{
  "activation": "relu",
  "init": "uniform",
  "init_std_up": 0.0349,
  "lr": 0.00077,
  "lr_mult_o": 1.56,
  "grad_clip": 1.0,
  "batch_tokens": 65536,
  "seq_len": 256,
  "doc_mask": true,
  "steps": 13773,
  "dataset": "wikipedia_en"
}
MLP neurons of a small language model. Each row is named by its layer, matrix (up: input weights; down: output weights) and neuron, and shows model dimensions 16-271. Each number is 500 + 40 x the weight over its row's rms, rounded and kept within 0 to 999. Numbers have three digits each.
After each neuron's rows, "fires on" lists the tokens most often at its 100 highest values on Wikipedia text that the model never trained on. A number after a token or word is its count.

L6.up913:517491427527452530457522526460477476470504480535490474460509475468437457505512574521461547588502523536528533537495478508505502473484516428461547548578485524529493468470474553534467501483475526505493502525544544461505518444525510542481558482516498446479525509534518452551567531570541426460505489607459461554484520539501495486498514553494474464550519532475476550537598456480524487501513509527454425537491452539546558561511513490605525515514564507461496486480523531479475536431519481522457483465457539446549455532474456498590563450461593547486460438475500499479438537445506587476515576513536565461521446602496490383575488460486492470559611484483497526495573472458480493487453459476456454439494554451563475506562473472455449471512406519521478531477490511481551552500475460
L6.down913:574454538484519493564601409553464567441511503527513468579499531506498549514554410520416531471475493525485470461491457514519575508464526496419425537539483483427498511426497584453460506524514437490526546494510515490480501458567512481450472562547540519473482481481456483490513528464536563551494453536501513526511550564452567378524545462445500513419557453526495577475499525529460478500568514538531528505531493504558469460510511504545498494534512506522492476523521577519477438536553418527463510530517538520486513480565459510532486488520468546500463488470521548544486532485433521490562527487522473531434554456510488530484440454498569471419483418475528518455518494566412523490478573477484406549446482467459477507477556488474540439555450512450464504486477445539495538591511505
fires on: "-" 41, " of" 8, "1" 7, "/" 4, " " 4

L6.up301:425516479531485529503500473566566455494535523571544504493539490515544506509491476599530539617522479507436504547545500550565568504540585503438529538511496474476525485503530512536475531552527578540481512488512600484481456443527542535435457544569536495530494509478468405434498481470457529449482449511459512502498475478498524478467527532446485516500472523518493416517479500432516533493504514515430558505505496486501466484535492541491475538517445423453482538507557516533519429575475599510467505504465475537493514504510469414414498558546449515531443500496493516555508588445490544469477476508582592494506484580459471488480498519506537507566487547433428457440501456475421425556514380479475531447508473522536478535539498468422503548433544491484450552481508536509525513550485475
L6.down301:509546582493507560559478484479487451495562449514544526490471522508520497567470502460546484514489494537494490480461489468468481501502444527502570478503463495529510501472537420457441546548527486511476503455471447489560506463546434564461520434551460487471488498521523489527454531517509527496461516500430530485481576495523515407472459555509581496438506435483517473501497524447489478425469476508480482533488446500488517532506500414581572413504448525530525476489550502460571511438460497587445548529449461589520490551505456542502468512526529511509510514481424582546534406539487562495500466534540494492433550507497490467578546528476499476387469486444455478524462547449553517540478573445573494476456427497505512565495446535479446511502510528396405477496499557462478520509577469
fires on: " and" 32, " or" 23, "-" 6, "\n" 5, "t" 4, "ly" 4

L5.up114:524517555503525543445478476519556460494478569494561503517493517485486464486457465500490473542404458497544490557452489514567536479457496550501478504521402514456521511483542511557430565466554539492526487471564467469469508564471503478519555481469573557511473515555450502447495518503567479500482473438526588454534477539498472509520454484530489509501475493463511472484512535468488452554453411513526422449503528499445510496515503521467476495513536543485436537399553498483443476555536456525532435464471474536505440497492497443525539553534504476504461437498523504529494549524508498497465561538571510557460552396505539497553509585482494529502469452486567443469525501482449542521532521545505529499489528582541469478469504531510414455487478505546469478477576527495484487529445520
L5.down114:505434516458468522479483508472450503530499537490537505492563424477450537491511477494455530497538531532495462424484514481384525540455535480454542505569487494467477477533442524433505529485481507514542471499459512535558574473455409537507508521560496454462510497456442504463612430516485424560466468490586494517480529542558462542474380519497429509505446551572532473590424527574437448537456486485428515475511510532495481495450471496566494450498494440594461471517503549523437527397576461468471517421461525457513540516523535464506464497535560470474549459518506522415444465523431492521559517466495510516516468484505442588515566450502488476522580489567517511531455485483483500524498532490486545528530569489532526497528533510538521508542524469620469540454469481498486537515529489
fires on: "A" 25, " A" 25, "a" 13, " on" 10, " an" 6

L5.up484:494509519495446513449548465552446519488480487551445504564503509461540465470537471509426462536463516503512515560512505393571495512495439521429589506515521510509473442594553500528483589493541433518503538502531452504485533485497470537441529514590484432394525525555466477501518498476496513487563452515521451464418498476476477504538486517589538508553497472507508526462515529521538478447554443464519540507524552473504549503490547477424489498462456485447463442550464420478479470474549511450455528503511459463503477435539524470481535566480524496550553464456513469510495523451495432451495524464533505503491517476553556450567512548511572505613493450509488498428522570571434520506480498539524519472536503515509495510483464471539377506546426557527519529465503489403494493390523424
L5.down484:494461602464446530551477501476498530484536531560575502442581476524425470461537493483533485487543517496499557485449519503545504509453496457469434529520523487532478479530579493498474495466544456533412501461486486527468534507486458524471526555444551569549515502532445523477459580463518519542495478474514505537415505563493527536490513499460477455554511509514524518547516424618512511541469469474505538484485494521469500465485500545550487444425498469517455387497537477531545494399488425437471530463421459451520491473484496455494417626572538509473511474526535496519445454473521577485510525492485528471510513440469459458526501452445472516469520553513503469482524495505594453519541527467565454565548464532439501543533501478474557433531535514539449535512461416570503505527472517
fires on: " a" 35, "U" 23, "A" 17, " mi" 5, "'" 5, " to" 4

L6.up544:530526515451446552442535459448467515468497463453479528530522498530406505454399523530412553467474519543478496500505495558498594505508478536471575532430444500498590471472528498480499534445516488521528417476452477530531515559484508514547460545500507492520526531510503545439459518467498490580557493497525499423436524464454482469502464515564521454547425524478419537493470539438470533549540466577581551490482603513494558605471483542474517529497489519480555419456530548494524524475487495478515463556503455470495437489442493521471523507456524489459535473508464505481448443513506472522485476502495488528498613531533513530563533501485516461501477491543431487502453495539526452479497500525466475487460507500498535556505432470501525505499466514402480557477490499493526556523456519
L6.down544:533447525515538502455503477533489498587471476524498510486506507540538509495526519436536522478604498447594478515460456467500534552492501537516542517516518504471588521443441471504470436512511380509519488517534545505491558525526487433460522533493518503476548469452484477488476557523516498504497444531501505480532575464482503415500558508467421444631524492462499511557496487528501455440404488550498466491443504436473477426505491500433526434479523502580522551578513501550485497526531462519459598523518510500448493453448567572506470505437564543480501436473543516523613547516478496472506540484540528478555546509484541535494474413503521535456472469425510525558463459458481506463478530433470461473398458468480508518512520523538487490525475500499456505478489468551508528501526522
fires on: " D" 27, " K" 12, " B" 12, " Ba" 6

L2.up572:489528530483523563504443443482495535502522543496414501536541509543436467486419541509470552497516510539464463550443502489551512500577463560526570590504471437532497480504502564532434488456509506523474537504449486485477519499492474526453598535493505501504537468480449458480468583467541474507494532509481517510478544533512530495458494466413504496549501505450410527490579491376521474469522448461482474517551557460469571476547563525513519510498497541429516508461515406503613536438491484512436513527501445476547500425468541531503515491467417465566449441573515456551493418526510459508476458477551548468472483487554540517559432529481531500496443482508449471519483513520484497514521532552448517458467516551536495527492519454506501491582450466461449521449476476520531489518467515
L2.down572:463474490518494527496505477515518557462476452484485537570473516542592497501529497490477524527465513521481437501469534470447509535543587539510501558519470569501564552464502531424598492551497527493481530430516546544480517492497454431395564496455454451508497432473487466529560543501518433503477484532498467492542604487482485498464478558514521519473568507521528476474525495441531459542430453460504460534495431454463524457419521493508488446472464515509533490501546495516543440548485462485489523494510549460457519512512505585528472462516533466463508488483526477497533474557467523421505468505479458486511504535510535526487529447482515485551469465512462498538418431480473439578503497503525483593484460480507560492440523474499475504443529457506476539437487470481468441520474580
fires on: " D" 39, " T" 37, " R" 17, " B" 5

L5.up836:495488408480453563440440478447520486461518511488413479517525510508493554535459538507491550533513513564533532483499531456475538481508541453520428486470484485517544458506545475527433515560524476498498458523497513476523481458502398488439539405493425466529512537518460493533572526602497430484490497530438495416485551501508539455543459546441467557503532484491486606524534515440481471513435419530516516504465506526513527548525580410511448497481542461457504575543525529538546544493548452488448551457500451511490477496443507523462518478522472547508524484510517447486478506494518478466438494459517507521534539564475530539601458537454529483583580533403476449434481577462492570461451476469501525465445571395528576494511508500518503477488483482536474550480533488472497510567522524
L5.down836:437432508528480519488448492508552572537555537523508559576518435553502492474545444480461529456472480518509483522438539521477468522480488551496542547500497451478576459519466481543472484504524442506436497498576415539502446478484515495395492572500475540564548478491503503552429552467577517502478491516498530484573548519531477460383485411463467500509558473468490554497519538502508517523531509510520533544524472549461533458521491478480434494476520521524481463482479525469476510482394544470505458488463565536481478454453428515541510485475565502503490455511543492521461536504477567481488560507484490426458545420511536490503515460516533523445476485511488478492565542497512510450489560478490509537506604533526498501517542521454530454474506489401581412452548531474441539573544491
fires on: "-" 41, " Po" 8, "Mon" 4, " Main" 4, " mid" 4, " " 4

L7.up758:422522452488447573481446431562569530454532522473515490502517485507503524510526500550538468517508524490568562499448508535498509468519570493482491505429488482478483461477502487525459454439526450500525490590578521486545531509532563501452461476511549547557483488448504508603525517493497507490497512427449522530560558462503472484565441508563500550443516529485507512512498433472468478494488506476555507466463511554490575458504546518472456551500519421442478514431531544434584444470446437482446478440503506452470500434513633467512534469486544538549492451452510541512477487444520503490470582489445462547468555544510505551550517487469469577568452517410463547532533453527524514500542540434531489498499473479520475470544498426454539505480531502525438450492528506492475550596526377
L7.down758:593532554598545426504557513478466491476478477548483429544450497470555486455500564527505487449561483472450503434538508534535479525543469545457487480524552544520472551496458457477488458467440464406511505455502488499532571477448499463494524473471478502492515450511589511479455451486523496544529549447552519525483469469510442449536529508554501449491450518480510484500525534462470455450516506518513487503454520557438498492522464535513513459475533489452425438554473514500502555478500571447546491419582455515511480510564502532489462528548479517477466367542464490422491578431546504508491558495487466525467570506497528562469484513506598487434520447481520501526584484477508509535450438511475490498514473465459457546487566461540568480597551461399504463472566524522520568516509518
fires on: "," 20, "." 18, ":" 11, "0" 6, " of" 6, "1" 4

L5.up526:459458571480498598461460450514509441459510542502489477555534527509445434484570496513516536545496510495521517527537526488498446516479370610477512473492506467534470435558574477524398511504519477515489530539580456494492455437511465482500524538514554448432488427530518531460529511548450495619584507396538540478489538514463481490554534498496489477523476450491524523521446570497446601497508466504539438484566482553564513523512504549411468456492469456493446496524536468533509493494508495506506446539574493519503454432476475522493526575406509459528557517515450500517474462475497496503451522524436498523453513574471502507552584497581468496499542431527466484490508548573467535433484545511517486503534495445474409533569452522561556548583539549487455449503507467499454509435447430
L5.down526:564497530497517491473553453442461550522511500539548589493515463533487482510554476463535477503523486506467591461534560530494554550448555483461510554544462498491495592416458416477487510496465507518506561483439543479518487557536465555520459568531492495488509562541470465486400501516544459501491508549454445522486529488475501418537447468482514584539507466446424466513579486475518508464473584495482518491502495534517523493481508512541539473453440560468514547439449418466538553517451476427554502433495491535498484523465490510519404417515492500538435400540500534499510407470538462509535526505535487489490510499459474556465431409519534519471561514486453479467509478374524496551535477548526513532507499565474548513465508499470391510492576533509483543518559512579502490563524474
fires on: "'" 46, " in" 17, " mi" 7

L7.up200:437555521552512542479465490510483470523491467535542580440517505487487482545513495524484439582535477548505525537486503474496472503491463447490485484520476558506499501581508564525487472500548509529485481480537516466491500416529558475451428516412527457497514463480408516489465474481541500520497503434416597494497450487538418486528521502526432519488444532476486517511502429510454517410467512508502554476493487553500493446542530547431469485530474422499521553495528541510523469544524404544549471495493511479469491505550542526603520433555487483472572547534533440506524522475581578566493438513488506493514492499504510492536564489450592551502488561505524546540484517514450476514531422457463450459442509513469468522591469529377466504396455509517427446502477512509497523498497520
L7.down200:552509479515530513503486524533490493405512473545530536508517495491498421469514576508497491488483433542452501454434512552487590542532489517450542454513507520519573538444508497518507512467504452545458495492426496436527526421584484509440510545545512476534510483422488492513525488565455528469509574494439544490475512493463441479535588493517485432515435516448496409499475568482476529538455489474517452546517428441467504467532507587527555488585512549412435452480455438536523521518512547461510552497551529544509505505513508591502561475503607438437412479502513485535491587450513514487448573484433590506439483548521500503500523516461534441501522517514489449437538471523442466477487527485518472565519577508445481519435441473489492447498553548528479480497495524441508482531532494
fires on: " (" 56, "," 29, " of" 8, "e" 4

L7.up656:498530491503480600522499536518539493457510563575515532493539507559544429522506512594437449601496498510467508555546523464511460542396505488464501576450473440518520495533449453493468444488473538471434492459517495468556574497525586509464498547527491458527512511486478448474401498629449501513486534520387428493519473455551540490539451447443463492446532542487427551495531528455480492556490511487483482484479478443473463517619487508512417565538437524437486561467527492462584492454506512527544459449461449463528492469482502518473492500523499476551420568500540504488564515412488449492535481505516463537507499516510505560505502532469525467554468502501510476528568494557496506475489533523523454525534485517551481486564470512503482478481563502508415569548496548480547541463521487
L7.down656:490467439475487545411499440512528482488440474490513497483493527528540530551517494517459489528530588528521619525497483499492508410430535491489588517562438450472504453578509492555482497512488500505462479495462519526498446535511485553527492633513525487484554474486456406494585525497487455515430468558491484446515520532522579400477508605478526521556441505426424490494533556442561516505520485417461512484480532514592423461534497425511421509525507499515503488494539475525560539536515497527432517518568495542497549420465499478494545487477466520521457526480501527558541494494501442528462497469509468554513523593461462510531459495504554518455519532483440520466506487458439435512547449458467510520496451436488488476490439593478509462465439473430491486470455531495557518548573493
fires on: "\n" 22, " and" 13, "te" 9, " In" 6, " So" 5, " then" 4

L5.up386:459520569466500514497453480439519496507490524547503556534484557528374500485528531510505520510416490558564551481458508497497522458478476616498491497557501472453506474502532518539439513464457485412549569475482504508498525520503558457498550484449515494480441516498469572505536505437507491501520505432480643461554510456459507508462501522585438568420532498484491487454473460465590560471532489473522446530506482466541454568506540521450463493500502520532498518390520451432556500519482486505504494430461565494484535489496517528456551519493553604509469497501514524502558487518465458473514510515529456484443507460497526494504482515463531514510526470493555535550478543460491561512568427497539503573519547599512439493542520506487428550489468505496502482491512479518478493556550435
L5.down386:543553559458435504486531492508451494429470527492546511487408486534524490501522464517550529466478526506521480505464507459551464499542528527572472479466545455434503504555514462552551482560501504557591493603463507485507446391505498567483466467543519497466498417529485501462547408574541498522521600545575515590474560524503474499460513477447548519514575487495495523448487493515455441437560437462488534497521449496452570472429494486526459467466557494546478431516542506480515442456576524533500502536510489517519520466469517487479484494500528484486594577498532488444476523515454421474551428517441495440431445503495505505467485486577457492528493424549453522529442462503523575456477587471588538524482494462528470528491514507544457523548558483555513504380539495505504495490563506
fires on: "the" 19, "a" 17, "." 9, "to" 7, "one" 4, "in" 4

L6.up1068:430501428467549499457528476525525470532487540469529488529450556573525400494515557508471503465492479603580522534470507494516496489534523509453536526506539483490517520505523538523476514529525533597460485549460497524479517576528531490499514518483463488496500446483514500467447503589542520516474492518459514437494482391482508471453503473505488561462533528517554549498480463544543548516466527500501498464490448518576499515490544446509511568511524505539491472543508492495487523554502543541506419560493460443495484488500564527464513441492517552564527514572459507521525451492602583477512488497539594434504489458486528483570467474442639467504440489539497466473474510550495514534466483547470501384473443489530505521533497519419446512448522511481542429574460578465502511500484463
L6.down1068:502513493543514476360495461526537537564564505508553511565591491479587514496444515544512531482504511494474440542482541441467487493538537466478520534469503505505507493469513460466486464548501506562468461515506594427570499453565471513487552496519479532496501493539482533506496503575493534510507515502436497463507442535517508388523459474447458565493445513504499560474422498457463485530489482499492479484511467440547513497441609479524497528504516533530509489524481546480502484501599507555423513469587470553551417442467532524504493561432455546577523597565554490540512529480472528442484479486477496571586539514427506542529511417507538522524532525511491483439506498490493531497446480477447494494532469484496479515482413451474445461485460510514430474508490477467486453546537552
fires on: "e" 20, " (" 19, "g" 15, "o" 14, "tri" 10, "s" 8

L5.up665:463536490412476448492518459499481501544531527509492415538442497471432482516520612559416427528505467570504562472487483474545492537538497508467514492519525494520509491566542556498452475615510459512520465504513484502459560454520615492503526542468448446477528545470435498502466544504602537485494524486513548512495495415442545496525456481548442536525494565538547531517520481502461512454467456555478438519486547401508497490454556546481492529459512458486564474505531565523525432534477489478488549415514442477495484499499474486520481429497511524501541412562474420489619533493514503541476470540573479514511530514489514404540559552477538468557468501499499529436460510505502497458514466504493444491511489579531549519552499510549387528468491559499523417519548535497446536518490461
L5.down665:464529498528535534515372485495577393502533430530522479466501493445518428488521482510456425558539468537481503526535550500549494536490501490512559476533495497587489424497531514434499526470531498519432442513526506520483447487414524460444515473515586460499508518518443555506550508536519554537474457458460479469490513475485523614403491521519414621525531563518562534539520470501520547515442565494509577602470559495526517451436544549523436506575515564536505575471467550537476505515486526510477515515571465541473497505496445479518500531463481494496468510590446482490482462385569537449471537494499510435526501497515495434503507489541465448495555546469451501492432598462556439580544522471545448489524512460484544543479458466467554488495506494520507528483422499502528551516432427
fires on: " (" 92, ":" 4

L2.up720:436557535486517469516549509483508529511513496495566494416515510524454556435466504548436494482439650455483451414491500576471484520548478514522534504471498537554577558493465460498511519530512447497489453467505527474585441533505488472511534507504471494434521442551470519490516459459550471486595456555496511526502418457515434504459520506515465519534401429482454487411449452540479490478478443443511579504454446554516541498499477498581462468498480471440473491497513496530566493475510543530487419527536497409480498490523485421470467549500472555460483544468531547432510538497617485536486486489488527530531511484477515556467525519538489499496517581443491533494495457478464512455462532586461557494556539375498581509492428396441460522543550458489484510518519510551576527483552510
L2.down720:428571444456525571514461442539535553602453497499478502564489520538456539560481513510445416457486525498509501472522470458520462490489556491465500492496539418501444435579485508547449453525458507493503496503499485495465528501575544524471494527452531580500543536511473465513483520570552511534563482488484521459529541480508421375534474526517522468530384494478532532421514460503477467548479486452618554515503493585468517437455507489485466397503516488438550535501499499418463545448480476523430598546495406424535460452489512478532535611545464460522472493497503492554501569548470561513519540516521505492471454455503542516553474485460553484502562497475518549485521492569528508457474481547468456501477480453491520513526433419484486530468455436478505449583444440528497524459479530
fires on: " votes" 19, " election" 16, "|" 10, " –" 7, " data" 6, " crowd" 4

L6.up1528:555487511524542540379527481540500443454527562526460534505532513556473533487512488531484487499483499498497499515493492519523553585481448522485518478495435503489573476519514455518561487535491470517502491503458506472532443473512508542540437490552474476450480535528565485542536524441442482558524377540530490508433592420469488445455465545524499470519447442499555487484490548419516526467567442502503594449466465500465573501521493576454515448522469522476467459493515446473480516494473521539517508541476472452502437533485493562418519523499567471473517507570537515463412485474458461534499532529515524555484531545485507476607510465512501504521563474497464569514552551513460474447508556517514477506519472502441474533478435538528471448593494515483497537505507450475537576508453460
L6.down1528:549582562461500438525467504570453469532520531573517521474509515462500529538506479515528529493567510508487482512450478436505437463443527495508448530487491435542580554485532460541426471508548516553567560450513474484497607563463467461447492443445499548476536430540454470525360469503515483568473519473506493477455480495426547531512549560478548491502561498511497465560456473516485469505517526488499453496446515506438438491568445494547580455469511508519520525419502454528518501468464545494527559471496538478536462528511450401489536470473506447611506441484503498561551464438489509457470528503574514495473529441538503459526550488459554576409452481492566502543482457516508498505442421496451466449519562519556535472474557503482437541489522516521533464502546543531389425450427547
fires on: "'" 20, " was" 9, " C" 8, " \"" 6, " H" 6, " Ha" 4

L2.up1231:484510522529513496503533488471477558470549497522476591472501491462542496473450592530450446448508554469505502471455531445547565505491552523500513496502497504527468437472552474497482579520569514450528556469497515519624473485489535548505541504576474467536528505505484561500517493397531489571495430503590509558532468543422500531470537526494514510503476579466545502522550495442472509511542470378483512482521490488546470495497532529566522558462561478434536506504493491492564578471477473499516469478501495422486478498517564524524458454501520495507485546534542542480514487464575460480447517485478454454477517454520497521516554461504550456479526403477471494473473446524524526526506529480547482533437513520476514554512422409522405420492510486433481533473512585569528493477554496
L2.down1231:454464434481542485526522554498541529481514473541469462498479569475448518551456487534555434479516462500458479412480468545475457535506512518448527469532476524520452507510456476541501470492490504454615529537522472497505496520548522557484530519462464507594517463478486404460509477503430542522520505515563482489539522492565524460485453478420514500476414534542574572522496500449462529510543518421557476602552491486545500535543463505512526490460559502473472422533513554471502472452490538543453397492400500460530457460511600522516496441474399509425575497477489488511486510461511523453581514516444456430525484436498507490515499505585517538514474469467511497535538478502547558537451494517466521501616552510607478555524484436521444499504447362462579521556482485432488534468579487
fires on: "|" 42, " –" 5, " Secretary" 4, "From" 4

L2.up1314:496476497482522591487523500487475556464490473491427469498532512538499499485460486508508540492466505523490496513510491538535520482564454518547528509527470514519591499507524610524422569488487502493515465498490482474506492481475486539494519515507583512522549503514458477411484590477542512532475536506522504523489538546492489514446557495510520523510518450527529574522528518446506527465473456479534519519519558421486543542490552607497547477427495506459501532540567455508548525466548547477500536511486431485534532436452593516527569501450455462531471465529479472559483482529535498527478516525514523458466458521516505470511370486544527468418548515438479492538407487534504489532513507490514550424467619508496507575460497482504499478536440499465457542455441487516532514515495532
L2.down1314:431429516475497479491475477504498511490490495501470508572490452534586495571555475490534468541470448496532491448455512495426524477510579549526540534532507541484592474550498528447534536506499515559517512493499512576539480485454559431394560523394447525516513464489481399470470567517478440511493492518514469457503559490525496495476429575509554545439492527568507541554498495479474478513469521444525487477522505495427600512422472501487518471439464512467482566495531510558512533573449470487583549545468558460466530516453556569548509488449522448468490513429492487516515457560483492464503538523459510414486515497526569467504534458507542484526482457529495521499417430440463462562525481499528528546459546497471544519447554495494517559437554521532506464487481460494455422525441525
fires on: " D" 39, " K" 36, " R" 21

L2.up1163:503459511536492512424488483453501463490473499476468551492464521511533479543452424564509534461579520496493550526490488488501521480528445464498543529422591478424481509482521585563460498487422540497466484524511459463476553452489563526464604504428485510489517472502444537494458469494552439470468533462557552475524567515449478507478489592497519520471499570524504607472498469473444501445439568493516505516484503522557482500545468526511488438547495486479490497519525418542526422467550475521488513483496514560495491484486462484505544484547530542486532481576489527519552451439585468471520513504485503545447463499491432443504466518508569483566502434497470595522492442564468542370470494522485491452510461500517528563511393526518485543512429516550462488537498488542594506502542493
L2.down1163:447473546595445572515452476550472513454462490483517517516489518522470495566444432470461526435584453478493459477524503460523504457495473463481525566481527436505504506554488439482500539489523550544464509476490553494496431533507520492389479534507487465466471553480495417491498492417519505549558524442555602528525556586569556482509522559451493491516472512541533536475542586489488514549424455568478472498501536483539470451582520476504471452543521541576464532494503485489504473495493520498460526513531498587486510504542542502579525479496560496455517486481449482479444541534488444565471449524503452527472492496467456471550540503552548507444502520594451467559494459577517400506492437523467493460502433491522511514423473449439526485465471470526530445532497400476522527534543516
fires on: "tic" 37, "matic" 11, "mic" 7, " anti" 7, " during" 6, " Force" 6

L7.up719:482533503504492523446504506455590549469496522530469502531543513503535492481516505500490547549515521479493478584500503543535533467509489480505531575404449513486525513495478515470550476440560457531477549504521566530497545462510507517505473486501583514478405500487436539543340525380459499477497551513431582455447511401464512514488479529462452527488567513468456499476564477467462553494497512474488496420496497503486558461468468468512531527548472535477582475543575485449547572513527496479499474481519497481448452497581478533504495447580567517512445439517490548492503468490530559507506499523481494451481453490535525432484532521477466589569414548514520603471493431516509537506478504541447506490467484513527563509558443497441544495406444520497514470500525544548518477485514465
L7.down719:547495479466486478509517468426528549530493576507524421504532467481445564503561554490525415553448473562441485557509556514481543487563555622525533586507571459442502582561421474447431435474487473502466526462505491486590477502529487494577506480460465506506515498461519488515525480587503435494459549443577501432461486505464492538515482432536539440541486544478484445583537582505506517523452431518528523500495562498472462477430443457495517499462541467451431498493507553524515539540503471569483485485551510455558461529542498546442471569496493444478514425560548448536562527539443475517547467476527483508460516485421485548460439516537506447503571566433530450510458499485538491552467520513455512506503473449453528493508507502533545469500582546509498515434474496400489484518447511
fires on: " of" 52, " to" 11, "," 9, " for" 8, "–" 7, "n" 5

L6.up524:491546552508487505497487486420508497565537555495559433533489523516474473510455492524548415452454509515530513565470522487514513505569496497532516491519495498474515455528569530523568518567492437535482539583476482473479500525512552560503558522506526509459510527534500492487531506463499522472524501486492611513490477464467581482532447494553442601457521516441513517496489480478455538542412471439469476526459529361508538559488558483492463515500517542483463481519510493494453493529476580533499484473495499397507483516482519485493518439568554513534537540439521521494514472523524534498497459472549541519403407536552501411558593532458541463464522491490527513423488515529433543531452497536511472460496438504525536515590501482438439507504460510490510488517475496463505469516504454
L6.down524:442459422505499457456482454551546518528495480494554511558503519437465527495413421529522535462423504511486570534460555475524510505534509536513495506542524499463475471442442446523475523420517474519501438507494515484430481488485482461474537494526462485559514463542441520478573475620649508489392426432527462460557519561538467492411420505483481588517512485520493513486489514501524509525482537489501495497538537509538511459483458531455497503531565554565429528501479576511472524518493565519450488524500455515516502458524561532476481571484470503552457565559470531489503484462427523535482440506539569527528542483495497464500466444501479521540493487583453521472469536387482493503493533531521489508540515529531454494534456445528484484493550496461534479574468552406571499558474456
fires on: " (" 48, "1" 11, " would" 5

L5.up1099:497457418510529495456573486498574533490490508469426518476489511492508489511525514528470469610575513563547575580529485485528563480489517483448519526494528512495523398590579532514454526466507479552501535469493486504512476558527475510501476534415496482534483469488492386489548509574477476498566426529441521473459501499560469475511507531469498465555430512553510522463531509462536516537494471475550538518492470497462460551517608446490456532543486536461551489513541529517477467431481452521549528535380486483536507533497486486535587531516444506452483451472502464556473534474470455458434524525461505538517565468451483546565434498479551448589488473467432473480494549471502520505475476506421438471479477471541483554475465532464474459480475532510482594562471453443503500499452496
L5.down1099:451519493561499469535467495483470536499513522523518468628464511502525452495499430525553463495441491438396499462469490460508475431522497514508496470513539474512537468567539544470393468491525504493491460483490439518502524466485550486460515452466546503524543455462521548449503519520552531445488514482500490484483539521480553475463495547454504517476489513534450518462444529468448529518518482534511518540461416481494487553493493513416479523497531471540545539503461517491513498567427468495423475525538528505451556455473496564461483528511566471459519510561521525564486444449462578506524484554478510481456496436523574489570492551608527542519510518477502481456498539518499447479509506487490626550492472497512538507465493514487485433475528479399475435547564500480478497519541426
fires on: "-" 43, " " 18, " and" 10, " or" 7, " non" 4

L5.up935:419556502468496486507462464486468463475506435517543610497432541441518417486500467528470480513493506520524531547508502555491553501464430591474574455524492529416531433532489534507446558546400455516554492526490507496508495465488487480454453520479483509543455474517480493471509414495537511493504501527492582474605513443485493498483427502531513521447464553457590459504496482472561502515510499476526496454484480478486475472468527482470499619469538506494476476427440532490473519534533496539509444410476508454520490549578515444547524536512545536500545537498600490518532510512514434530478547506514490546467481458486507503429496455501493445435536556549485469527403531482440501507529461496605577510483574569539471500494531427501395474454474515579521399464460560498475451523515546
L5.down935:504485518393490527510479461514465499570507495495523476535501511496511457530510458506547514489476475538484531484481511544414518458497551520502482448483562439461449493571517460523507564478491512494522501513424516488556480461503433524481499558502496415524508479443520477469599499516486491516494488464587529531501492506531454552487502499443507463562464588535479478548437494517469485585511492496407555499493465620493516523444461521540533519471465475556474539568582548532525485457542397524561488467486541485513506596491589470471501449519467507487571468491567485495424507511481508507555509509482491513544448502516552600529530520545516513496546517525452428530489496522460469517429461481509552483522576477483499561462541527508511481527516472434465516435549398537517494503513490
fires on: "A" 34, " a" 31, "a" 10, "the" 9, "An" 7

L5.up1530:501544517550503457544523505496526493477496552488476417527483493567480514491470508513577535487485524528559501518499498461574559511489519464466509547539491445511510547533543491536499485490460481459578424511511499522439522553501566509536558397561443472452457529581465507537561464436550430458518483522534508513473453466535561495481449489500489506521501475511450505459545467486479526483513440472477445493477547371509560508543486497417464435515523531503463453496473493484567545489520549525498506424462513435489509494499471517492478508528449510588556585499527488446549488476460508441499489526534505483451439468503529386547486520455474489456515449472375528421434515518438513543554491446590470454520494593474455495582500455496466491546559526536416508477395532422536455510521557
L5.down1530:527498475506484470562479477446521505530519516494497501487604456481527504462507508483517488507448438511567523558472507560491501517508597474475558491492511431477491459499508523498558519515522494567436559573456518509509577572509472453603576462521532537533441512512474501465535497593509470475551512550467449488412504571532507520346488467519484504459485468494528526511516509534503498544522537519482511559476518483547481536429446514435463546540503562457493511497482522516508484490513567412449572533471484553519420456520505608499468496460498424520449559554561538570535454434541441554464466504533557500470472542456491537418414490486426489551530503530526484435494626462469503520427515477491530516453499456564475545472477458496551388551490505492537485541490586453483480527526442
fires on: " to" 40, " would" 20, " may" 9, " not" 6, " will" 6, " had" 6

L6.up831:495497523440507514448463445469423452521524495466467465498456470603459539438430526524533451483453604434556533526510489469565596548453500551504535520511517547542510463533486481518527586525569517497563454547444455496563536472503568546490461422541498530464509534553502514524499473467524526493518491516505502536529544496507547487516477549529527523584540463515548486452466513487452524418609467427526571526474519387491543493486508412480510507474516519516485443484462479519489476495514546510528549486463468441481482481479564422486517517488537481464452495481484498518433517522492528448394481501453523541551498473544447509462509398495591530536487449489522527476436523502479507532507511519554521435515460586477531531547533565512459478620566522535477516517466485481528541514515517
L6.down831:497554503477561515480488500479518420461520398544559438541476456450489447522540536539457554481492464520511459502478506445590491516561505436527420494503518503589472529490586501537550491504512548546492464482497512467491495505568460497532488369530511485484532471492524542511469498509507568508516569552526496365432517450538517496551621547500459573497550539507509483561462497489591480542514506502505486527483516542504528530479487530523476498486547515537497525473496440519501405500507525475496519504579506519514426416477476469388494456532456483514444410446581570467544496462473511491450590490508509467457537549507475500471487446447519561410506472432503587485437460544549547539438524461547431470482551503437466480488510525565443451494491483475485473483443512474478566528526555
fires on: " \"" 23, "'" 8, " un" 7, " v" 7, " Minister" 4, " re" 4